Weights of a small GPT-style language model, trained from scratch on English Wikipedia.
Size: width 320, vocabulary 12466.
Architecture: RMSNorm before each block, rotary positions, no biases in attention or MLP.
Training: a variant of Muon for these matrices, 449M tokens, 13712 steps.
MLP neurons of a small language model. Each row is named by its layer, matrix (gate and up: input weights) and neuron, and shows model dimensions 32-159. Each number is 200 + 20 x the weight over its row's rms, rounded and kept within 0 to 999. A neuron's up and down rows have the sign that makes its largest values positive.
A block is one neuron, or neurons of one layer that tend to fire together. After each block is what it responds to, as a language model described it from the Wikipedia text at the highest values.

L5.gate256,192,213,215,205,184,204,176,211,215,203,194,192,184,195,196,202,215,215,170,203,205,183,162,193,181,205,216,184,182,207,200,228,222,183,221,211,189,206,173,174,162,192,235,221,239,226,199,171,183,182,192,204,184,213,197,216,194,185,218,241,154,202,181,240,187,220,205,214,179,236,209,202,159,221,208,202,195,218,206,183,166,204,180,239,192,210,216,228,197,225,212,219,211,207,178,174,180,165,195,229,196,195,222,193,221,202,201,148,170,211,189,180,224,188,200,229,220,186,200,204,208,190,182,182,216,210,197,211
L5.up256,192,206,207,188,164,225,173,213,191,188,192,204,185,194,163,213,182,266,185,208,237,179,198,201,176,180,210,195,195,220,221,235,191,187,174,215,198,204,179,172,191,195,195,226,214,192,207,173,198,200,231,208,186,226,213,184,204,220,217,229,164,183,197,195,224,210,195,210,209,211,231,190,176,237,210,206,202,183,199,228,207,158,165,215,210,223,182,196,200,204,211,190,198,191,182,197,191,201,200,226,203,231,237,185,262,202,179,181,190,228,200,165,204,178,174,199,198,189,230,206,232,184,177,240,201,175,194,205
Responds to: Thousands-number middle digits

L2.gate203,185,176,206,229,186,187,213,181,206,196,195,216,192,254,213,185,173,185,202,185,194,196,202,252,206,263,182,217,240,231,209,224,176,194,181,197,237,229,197,188,216,225,183,224,206,209,202,215,194,214,181,207,176,193,227,204,214,190,225,202,218,197,190,185,210,196,216,194,204,212,179,195,182,180,217,182,199,200,210,196,206,178,225,221,196,193,217,225,224,207,215,247,223,203,190,208,191,210,207,219,177,178,174,191,202,235,194,181,233,207,229,195,202,204,198,167,210,172,214,234,218,210,189,231,180,198,226,207
L2.up203,179,178,224,200,240,166,206,151,197,212,201,215,183,205,232,190,238,206,199,208,192,209,181,177,187,209,232,205,206,201,197,190,180,194,184,199,200,207,179,183,182,179,195,234,211,251,194,205,190,214,224,230,165,222,224,198,185,213,235,182,232,195,222,192,190,157,236,206,194,163,163,201,208,172,208,177,186,204,184,218,213,190,215,181,202,206,182,207,198,208,197,192,220,192,197,193,206,197,182,189,185,194,217,214,201,183,211,181,230,175,214,192,227,196,176,181,187,196,213,212,222,184,196,213,212,178,226,191
L2.gate382,210,208,200,207,200,187,195,181,193,210,178,197,194,208,201,216,160,205,200,224,216,216,258,190,231,181,200,184,233,234,209,207,216,222,234,203,200,140,180,208,228,207,187,179,177,195,179,220,253,189,225,217,241,186,219,200,214,224,168,219,205,211,191,190,208,186,183,183,210,226,186,203,188,211,194,184,170,169,196,195,201,196,216,197,210,178,155,182,194,207,222,197,201,177,181,177,167,224,181,206,171,220,222,209,173,157,182,203,176,199,215,217,225,204,164,192,207,183,251,196,173,196,193,212,204,223,186,189
L2.up382,204,196,202,226,196,199,207,206,183,212,175,157,225,181,201,211,178,166,159,207,191,217,182,227,199,210,167,215,203,178,209,194,214,216,156,220,208,225,212,179,182,158,220,194,160,217,192,186,179,218,215,202,185,203,199,177,192,190,176,197,240,205,245,209,168,228,202,208,216,214,217,203,193,227,176,181,191,226,177,149,211,164,221,211,163,193,198,184,200,201,196,213,158,183,230,174,194,194,192,227,147,213,178,198,208,210,192,184,205,213,189,188,209,191,175,193,204,218,193,220,227,192,232,198,207,221,199,190
L2.gate637,220,209,195,244,186,203,190,189,210,194,223,195,198,190,194,130,197,223,220,246,199,169,197,191,171,207,209,205,170,198,185,190,191,231,205,170,229,181,193,201,210,227,228,169,212,198,142,176,244,197,205,191,230,199,219,193,168,203,188,250,216,142,207,213,161,190,208,213,203,215,215,208,194,191,181,218,211,197,185,181,209,199,184,207,190,204,200,193,217,200,212,191,168,191,210,174,199,239,194,223,184,185,209,190,210,179,212,221,197,164,212,212,228,193,207,207,201,220,224,224,185,223,228,178,176,241,200,154
L2.up637,217,185,204,144,208,235,184,202,203,185,172,169,199,206,198,221,204,209,180,179,181,207,184,217,174,229,192,205,247,161,200,202,193,173,186,173,194,199,181,183,164,197,186,231,193,187,217,200,187,184,222,212,175,218,189,170,194,183,187,203,218,204,206,212,234,222,192,190,173,207,205,191,200,221,210,217,233,197,184,210,204,199,199,181,234,167,212,210,186,246,165,216,192,199,184,190,176,174,228,197,186,216,172,169,223,196,214,193,177,183,205,165,215,199,199,245,238,209,208,173,192,197,179,224,182,180,237,198
L2.gate680,217,201,215,191,256,205,228,190,158,175,222,191,229,214,177,203,196,175,196,164,208,199,236,193,227,197,186,187,208,182,195,225,201,176,194,182,200,215,182,172,167,193,186,216,177,191,187,190,240,194,191,223,209,209,211,219,161,216,193,218,193,219,189,188,198,203,206,216,181,209,187,222,198,227,183,179,205,178,206,177,198,169,240,183,212,186,199,212,179,237,190,214,203,172,202,197,178,195,172,219,172,191,214,213,239,163,200,223,200,191,197,187,197,236,187,182,199,188,182,195,239,220,204,184,210,200,181,178
L2.up680,218,216,179,199,205,223,227,204,198,183,211,185,224,190,183,167,202,171,220,207,172,217,204,182,226,224,182,208,218,204,190,222,189,224,178,183,225,185,222,195,207,227,225,184,193,197,207,211,225,194,184,214,210,190,213,221,166,208,188,205,210,209,178,240,222,193,218,216,198,220,198,190,202,232,214,203,216,183,224,210,185,179,199,199,204,200,170,214,213,211,176,170,240,206,169,212,205,211,196,236,176,179,198,224,223,180,197,223,226,218,200,224,190,221,196,166,185,156,186,173,227,200,220,222,245,220,222,153
Responds to: Mid-number separators

L2.gate158,212,194,186,167,212,219,179,170,219,210,211,211,200,228,211,166,230,199,175,200,216,179,191,202,173,212,187,203,221,176,194,176,189,193,210,202,206,217,225,206,163,183,205,202,187,195,198,199,210,177,240,213,180,191,194,219,208,202,222,207,156,207,196,204,257,262,181,235,218,198,227,222,225,222,224,192,219,185,219,216,214,168,197,186,202,171,208,171,188,202,220,178,226,194,169,188,176,192,187,190,215,201,200,161,191,192,217,196,244,223,190,208,202,200,200,168,219,179,190,192,205,246,186,171,222,210,191,196
L2.up158,245,221,199,182,208,184,195,211,231,184,172,175,211,216,191,184,213,215,185,202,226,216,197,205,202,167,183,183,203,179,180,189,228,178,209,172,220,182,219,205,206,215,178,209,213,219,203,213,155,201,204,205,156,193,182,206,173,172,210,193,222,229,211,179,196,218,202,212,213,189,195,224,203,194,193,170,226,220,178,197,197,223,210,204,198,187,194,209,199,207,180,216,232,222,165,240,193,217,234,233,183,180,192,236,217,199,228,236,186,161,159,224,196,224,197,204,181,195,198,205,232,217,174,183,149,227,218,224
L2.gate300,198,216,185,209,195,208,173,222,184,195,204,196,227,214,237,192,192,233,214,211,179,197,188,199,182,197,177,204,214,190,208,158,216,152,188,186,206,208,233,217,209,228,176,189,210,194,217,232,180,174,189,194,192,208,175,202,214,178,161,187,170,221,190,160,201,175,192,192,201,209,230,219,165,190,190,178,208,225,191,199,182,177,232,238,184,223,246,197,200,222,191,190,186,212,179,225,191,184,189,213,205,206,153,208,204,214,232,208,207,192,169,213,197,195,207,244,233,203,230,211,219,192,199,170,194,222,177,223
L2.up300,206,188,196,197,187,203,180,200,180,183,210,233,219,181,210,175,197,209,208,227,206,178,194,172,206,228,177,182,226,195,203,214,200,209,160,222,225,183,207,211,181,167,246,209,232,167,184,190,209,221,212,206,190,200,185,220,186,214,182,164,180,183,217,221,224,214,219,147,234,156,202,204,205,199,207,232,219,201,202,178,204,185,214,160,224,190,223,189,227,207,247,212,187,185,208,217,191,189,164,242,192,204,167,185,193,206,209,208,181,210,177,223,206,196,198,186,230,186,214,193,180,210,193,197,218,219,203,210
L2.gate410,164,213,210,204,192,223,169,215,210,197,191,178,206,220,176,224,172,191,201,221,208,232,188,189,178,194,193,189,208,220,187,228,174,174,171,222,223,204,244,205,188,199,185,195,234,181,203,202,201,190,195,224,209,247,162,195,224,215,224,195,186,207,209,179,193,195,187,237,211,232,187,188,175,172,177,216,203,198,225,171,206,173,207,215,235,202,231,213,189,209,202,205,223,213,191,203,176,230,235,214,212,212,185,184,196,215,205,194,172,189,188,195,202,246,193,186,201,229,223,214,212,191,229,173,209,162,186,206
L2.up410,210,176,170,207,225,201,202,212,207,161,223,229,223,180,190,231,199,202,195,198,197,207,227,187,215,199,180,233,191,199,185,247,168,201,195,197,217,208,213,228,201,204,216,195,245,197,231,216,220,204,219,201,225,197,178,215,207,204,201,192,186,228,206,161,195,179,188,213,209,204,204,236,208,150,187,230,168,215,177,210,213,220,198,207,236,191,213,228,189,209,245,207,257,198,221,191,213,230,220,209,160,187,196,235,231,171,213,184,164,184,212,196,213,229,217,181,202,183,201,216,194,203,225,198,231,177,207,224
L2.gate487,221,214,185,173,191,174,171,170,198,199,196,175,184,201,207,184,227,206,218,187,183,170,192,207,172,186,151,219,179,206,206,238,216,198,179,196,180,206,200,221,228,210,180,190,181,185,186,202,185,168,190,195,192,224,177,156,229,189,194,208,213,213,217,173,209,214,184,190,194,185,172,168,193,195,196,208,210,165,196,160,230,185,202,199,207,160,224,204,213,220,189,185,162,211,205,194,201,178,204,218,206,204,185,221,185,231,174,195,185,241,171,200,206,189,190,195,230,198,196,212,160,205,215,220,195,192,199,221
L2.up487,200,199,219,228,203,186,215,195,201,207,244,203,159,207,204,198,200,173,177,173,200,189,179,203,213,189,220,222,191,183,191,191,199,164,194,199,171,199,226,192,167,183,226,196,220,207,229,238,218,202,187,198,157,224,185,220,232,224,223,209,165,176,183,161,222,198,187,195,211,150,167,178,184,212,201,163,215,198,194,181,197,221,235,182,210,210,216,192,223,235,176,203,222,196,217,238,192,224,189,220,217,192,217,236,200,212,208,197,214,203,183,177,172,223,194,175,215,198,216,227,171,210,211,197,192,196,219,236
Responds to: Decimal digits in statistics

L4.gate71,209,237,206,191,216,204,189,235,204,238,232,178,172,226,200,209,192,176,186,185,227,223,216,181,181,180,220,216,218,196,190,186,167,199,195,190,191,195,211,192,178,213,215,196,191,220,194,209,196,216,210,232,219,179,173,199,176,206,205,192,200,197,192,213,199,214,162,190,218,216,265,209,198,190,159,184,162,185,204,192,176,214,231,183,196,192,183,178,185,201,215,212,217,187,168,189,208,216,213,212,223,213,217,218,193,175,189,155,226,231,197,214,196,210,200,221,185,205,208,173,185,223,192,234,209,184,158,220
L4.up71,229,192,200,223,203,196,218,183,179,227,189,192,231,191,226,164,196,185,205,202,196,225,203,249,192,177,171,190,187,189,215,194,209,172,225,218,197,206,186,193,217,190,172,192,215,184,220,206,204,183,204,222,191,152,213,216,205,201,169,173,210,204,193,169,158,244,187,211,166,166,191,203,218,175,202,223,216,185,216,181,239,192,207,198,222,177,184,164,175,196,221,184,220,235,168,194,196,214,198,191,197,200,204,229,198,218,215,214,171,169,213,210,197,189,202,207,216,212,181,216,189,212,225,215,213,167,166,170
L4.gate220,208,212,219,206,202,190,224,234,204,215,197,218,192,228,236,221,215,192,170,200,189,190,192,239,247,164,231,210,172,187,211,198,221,225,175,215,199,191,226,198,199,180,204,212,189,198,193,210,210,187,193,225,233,196,166,185,189,182,171,206,239,234,196,211,226,194,223,191,216,224,210,190,171,205,194,200,200,199,202,166,175,224,195,191,211,215,179,192,217,202,185,200,212,213,224,201,177,201,222,174,210,191,194,187,205,160,210,221,216,190,174,205,187,144,173,175,217,188,242,183,215,251,207,214,181,237,157,227
L4.up220,195,186,201,178,211,177,240,185,222,172,190,227,176,193,189,210,233,243,166,223,194,225,199,193,201,213,197,198,204,198,202,158,191,182,199,204,211,206,188,212,172,212,199,233,196,172,234,220,198,198,225,186,202,223,206,205,197,170,192,203,204,204,211,192,218,219,178,200,205,209,197,187,250,155,176,212,132,195,195,182,209,216,182,191,195,216,198,161,191,194,226,211,235,187,180,202,192,241,193,179,196,164,203,211,203,192,168,154,208,198,153,168,217,209,192,198,214,200,255,207,184,234,201,196,213,227,209,180
L4.gate653,177,242,196,217,216,178,224,202,192,187,185,219,220,197,200,219,193,150,181,205,196,220,197,212,184,187,185,181,212,185,200,231,186,178,201,225,215,219,185,199,201,212,227,184,188,186,183,223,197,219,198,217,210,205,191,189,202,223,200,189,238,208,205,220,208,190,177,216,184,204,233,183,222,217,152,188,223,205,220,194,163,196,200,184,198,207,194,133,204,156,168,190,207,156,186,203,152,222,193,183,217,192,235,183,217,172,207,189,212,199,162,189,208,191,218,223,198,205,183,215,224,215,212,191,228,179,149,231
L4.up653,187,201,204,211,209,199,217,214,206,226,208,211,220,202,221,168,194,165,162,192,156,237,204,229,201,178,173,230,236,166,205,222,198,176,175,199,214,236,189,201,181,197,219,178,176,169,171,209,186,174,193,226,207,230,216,199,170,245,193,197,175,213,199,186,206,186,208,229,218,188,222,188,212,170,152,180,192,211,207,177,156,202,191,193,217,204,154,163,201,184,195,206,205,191,171,189,227,202,190,192,210,200,218,180,222,187,208,184,207,226,155,196,207,177,202,218,204,174,197,216,249,251,205,202,219,193,166,180
L4.gate748,178,217,178,225,182,185,225,175,196,222,183,219,198,243,222,220,180,203,215,179,163,223,203,161,195,204,223,197,194,193,189,197,221,194,195,223,191,177,210,159,209,207,195,201,230,199,205,196,174,208,160,231,226,222,167,165,213,224,183,139,235,164,187,228,206,205,202,188,198,205,205,187,175,206,194,241,223,199,202,199,188,187,193,212,213,207,201,177,225,224,162,214,188,183,211,194,184,178,194,193,195,221,215,212,209,186,218,196,245,189,209,202,190,221,209,202,163,202,175,213,209,223,217,197,211,210,187,185
L4.up748,165,237,185,214,195,201,217,206,211,200,216,214,203,198,222,228,211,207,211,212,166,233,196,216,207,161,221,191,183,199,208,192,214,232,219,223,217,206,199,198,192,202,160,204,197,210,215,210,153,231,196,196,242,168,190,196,156,173,177,229,186,196,180,224,169,173,166,220,213,212,226,214,181,229,203,202,216,212,177,204,176,177,225,243,183,181,224,182,199,225,206,231,223,240,180,186,186,208,198,235,222,188,232,179,199,188,227,187,212,201,206,204,194,187,192,222,229,193,198,172,204,194,218,219,195,234,229,194
Responds to: Closing punctuation in critic reviews

L4.gate113,216,210,194,198,186,194,175,210,209,201,226,215,189,189,186,213,215,202,212,231,178,229,204,206,201,185,194,205,214,216,197,226,193,222,193,217,207,202,205,221,178,180,219,212,175,251,219,190,183,181,208,188,185,231,188,205,173,242,220,189,182,193,159,207,220,214,188,171,198,212,175,213,175,211,201,205,166,224,190,216,180,172,219,205,182,194,157,181,176,196,203,169,217,218,205,214,223,218,212,222,227,224,193,183,227,184,175,202,160,174,162,139,220,195,212,223,198,202,204,227,205,247,191,214,163,222,191,187
L4.up113,244,206,188,186,195,216,173,185,163,168,213,209,190,198,190,154,205,220,171,192,207,198,217,227,178,197,197,182,194,188,214,198,192,207,230,219,201,187,213,205,196,215,239,222,223,188,200,198,202,249,215,190,210,196,224,200,208,181,209,194,125,172,179,213,244,177,209,213,217,163,218,213,231,195,225,165,191,239,231,214,210,199,216,217,191,185,197,201,223,201,211,195,166,212,209,212,223,237,200,224,216,194,215,203,218,211,181,218,178,195,173,205,198,191,177,194,227,192,158,195,198,249,221,190,217,222,206,206
L4.gate372,172,193,209,239,211,181,176,192,169,223,194,187,219,206,188,208,244,195,210,202,170,237,177,177,183,158,181,184,197,177,197,207,215,199,201,191,207,184,216,197,202,233,193,173,196,236,210,193,204,188,194,198,187,169,208,201,189,213,217,208,205,219,186,225,235,204,185,197,207,161,180,195,177,227,174,180,215,187,191,228,193,234,193,226,221,184,180,180,204,195,207,236,189,205,176,235,205,223,190,209,183,202,187,197,249,162,236,206,190,234,166,195,219,214,163,203,190,212,210,158,181,222,229,204,235,183,189,199
L4.up372,168,211,187,209,203,216,206,201,197,184,180,197,176,177,157,209,187,196,235,201,202,196,184,218,209,187,192,214,217,189,194,230,176,191,206,216,211,207,232,155,173,203,247,194,249,177,206,202,226,178,229,227,159,183,190,210,207,221,218,208,171,201,179,228,191,188,212,199,199,236,174,197,199,220,212,214,193,162,224,211,173,166,225,210,191,210,221,227,174,226,205,183,198,176,184,193,162,199,205,207,195,214,195,172,214,184,187,194,189,175,181,175,190,226,222,214,182,196,181,189,198,223,178,195,223,203,198,221
L4.gate392,187,230,180,216,190,180,204,200,191,206,217,225,184,217,210,178,208,195,210,217,193,157,246,219,206,163,191,184,153,162,210,189,207,227,203,194,207,173,171,195,197,230,193,211,223,229,159,203,188,214,199,188,169,200,178,189,192,215,209,217,208,192,231,206,225,209,189,241,182,187,206,226,173,222,215,177,237,239,213,204,200,195,197,198,183,207,198,185,240,189,189,213,248,230,175,215,237,187,207,235,226,208,176,182,218,209,198,181,188,200,192,208,202,189,207,194,182,182,209,208,199,182,199,181,213,181,244,171
L4.up392,198,188,235,203,176,184,210,193,189,177,203,215,214,169,200,177,221,195,215,219,191,170,211,238,230,199,220,212,211,157,174,219,224,183,190,226,209,159,196,215,182,186,206,179,224,198,214,230,199,237,186,219,198,203,220,175,183,244,183,179,216,175,180,165,185,220,197,148,183,220,182,223,195,188,200,235,219,188,176,203,210,218,198,193,171,221,248,183,198,198,221,185,235,188,190,208,210,200,229,209,211,180,202,190,212,212,217,216,193,210,171,193,196,202,237,209,187,215,255,218,175,175,210,219,191,235,200,179
L4.gate628,204,201,225,171,216,179,212,172,205,161,191,197,181,201,179,190,210,183,189,221,202,165,209,220,196,187,157,224,209,166,216,227,178,183,196,162,191,216,199,235,220,193,200,173,232,153,167,191,195,233,175,239,185,195,168,209,198,189,189,196,151,212,200,183,196,190,195,228,228,183,190,213,214,209,185,189,236,208,211,185,193,204,214,197,201,201,171,217,198,223,197,176,216,192,170,230,229,239,183,197,250,197,184,176,201,230,170,189,190,207,169,196,209,207,194,116,175,223,196,220,198,206,213,196,194,237,230,192
L4.up628,175,193,195,210,237,217,203,180,216,193,206,208,227,214,178,155,218,192,213,176,194,176,205,205,203,234,177,219,191,189,154,225,185,229,191,198,170,201,183,187,199,199,181,215,209,199,214,179,188,207,172,203,212,212,192,200,170,184,203,192,205,198,207,177,199,215,179,199,189,220,194,203,201,211,194,183,219,186,232,185,172,185,198,202,185,208,186,211,160,216,208,199,184,216,198,199,178,183,215,189,224,170,212,191,162,197,195,193,205,156,227,204,203,203,169,191,180,192,220,184,217,199,222,194,208,218,154,220
Responds to: Tables, decimals, word pieces

L5.gate729,173,189,213,194,195,196,224,182,187,184,188,168,221,230,210,208,213,196,191,198,175,198,222,242,181,177,164,143,253,222,177,211,229,193,201,194,189,235,200,213,176,193,181,198,200,157,215,217,198,152,172,178,207,181,215,178,220,179,188,198,196,219,234,198,185,191,222,215,202,220,215,195,200,201,193,188,182,203,204,166,196,168,233,176,206,149,203,212,197,190,197,215,183,202,213,192,200,212,177,194,220,222,207,217,171,153,220,193,165,236,183,207,214,233,200,216,183,193,204,170,188,191,203,177,172,207,190,185
L5.up729,193,194,233,238,174,197,217,180,205,204,215,204,194,161,205,226,190,191,197,183,202,209,203,169,223,224,211,236,178,201,236,216,176,249,184,188,198,251,195,187,205,205,219,171,205,213,175,201,205,206,168,227,198,171,183,204,217,187,219,255,219,212,190,211,213,174,225,218,223,221,225,199,208,170,239,185,202,198,199,207,175,226,202,198,205,191,200,177,181,229,197,183,186,148,175,222,205,229,163,216,205,167,175,209,180,179,228,170,211,197,201,194,212,182,198,220,205,180,209,205,223,192,198,201,187,195,183,198
Responds to: Track-length time colons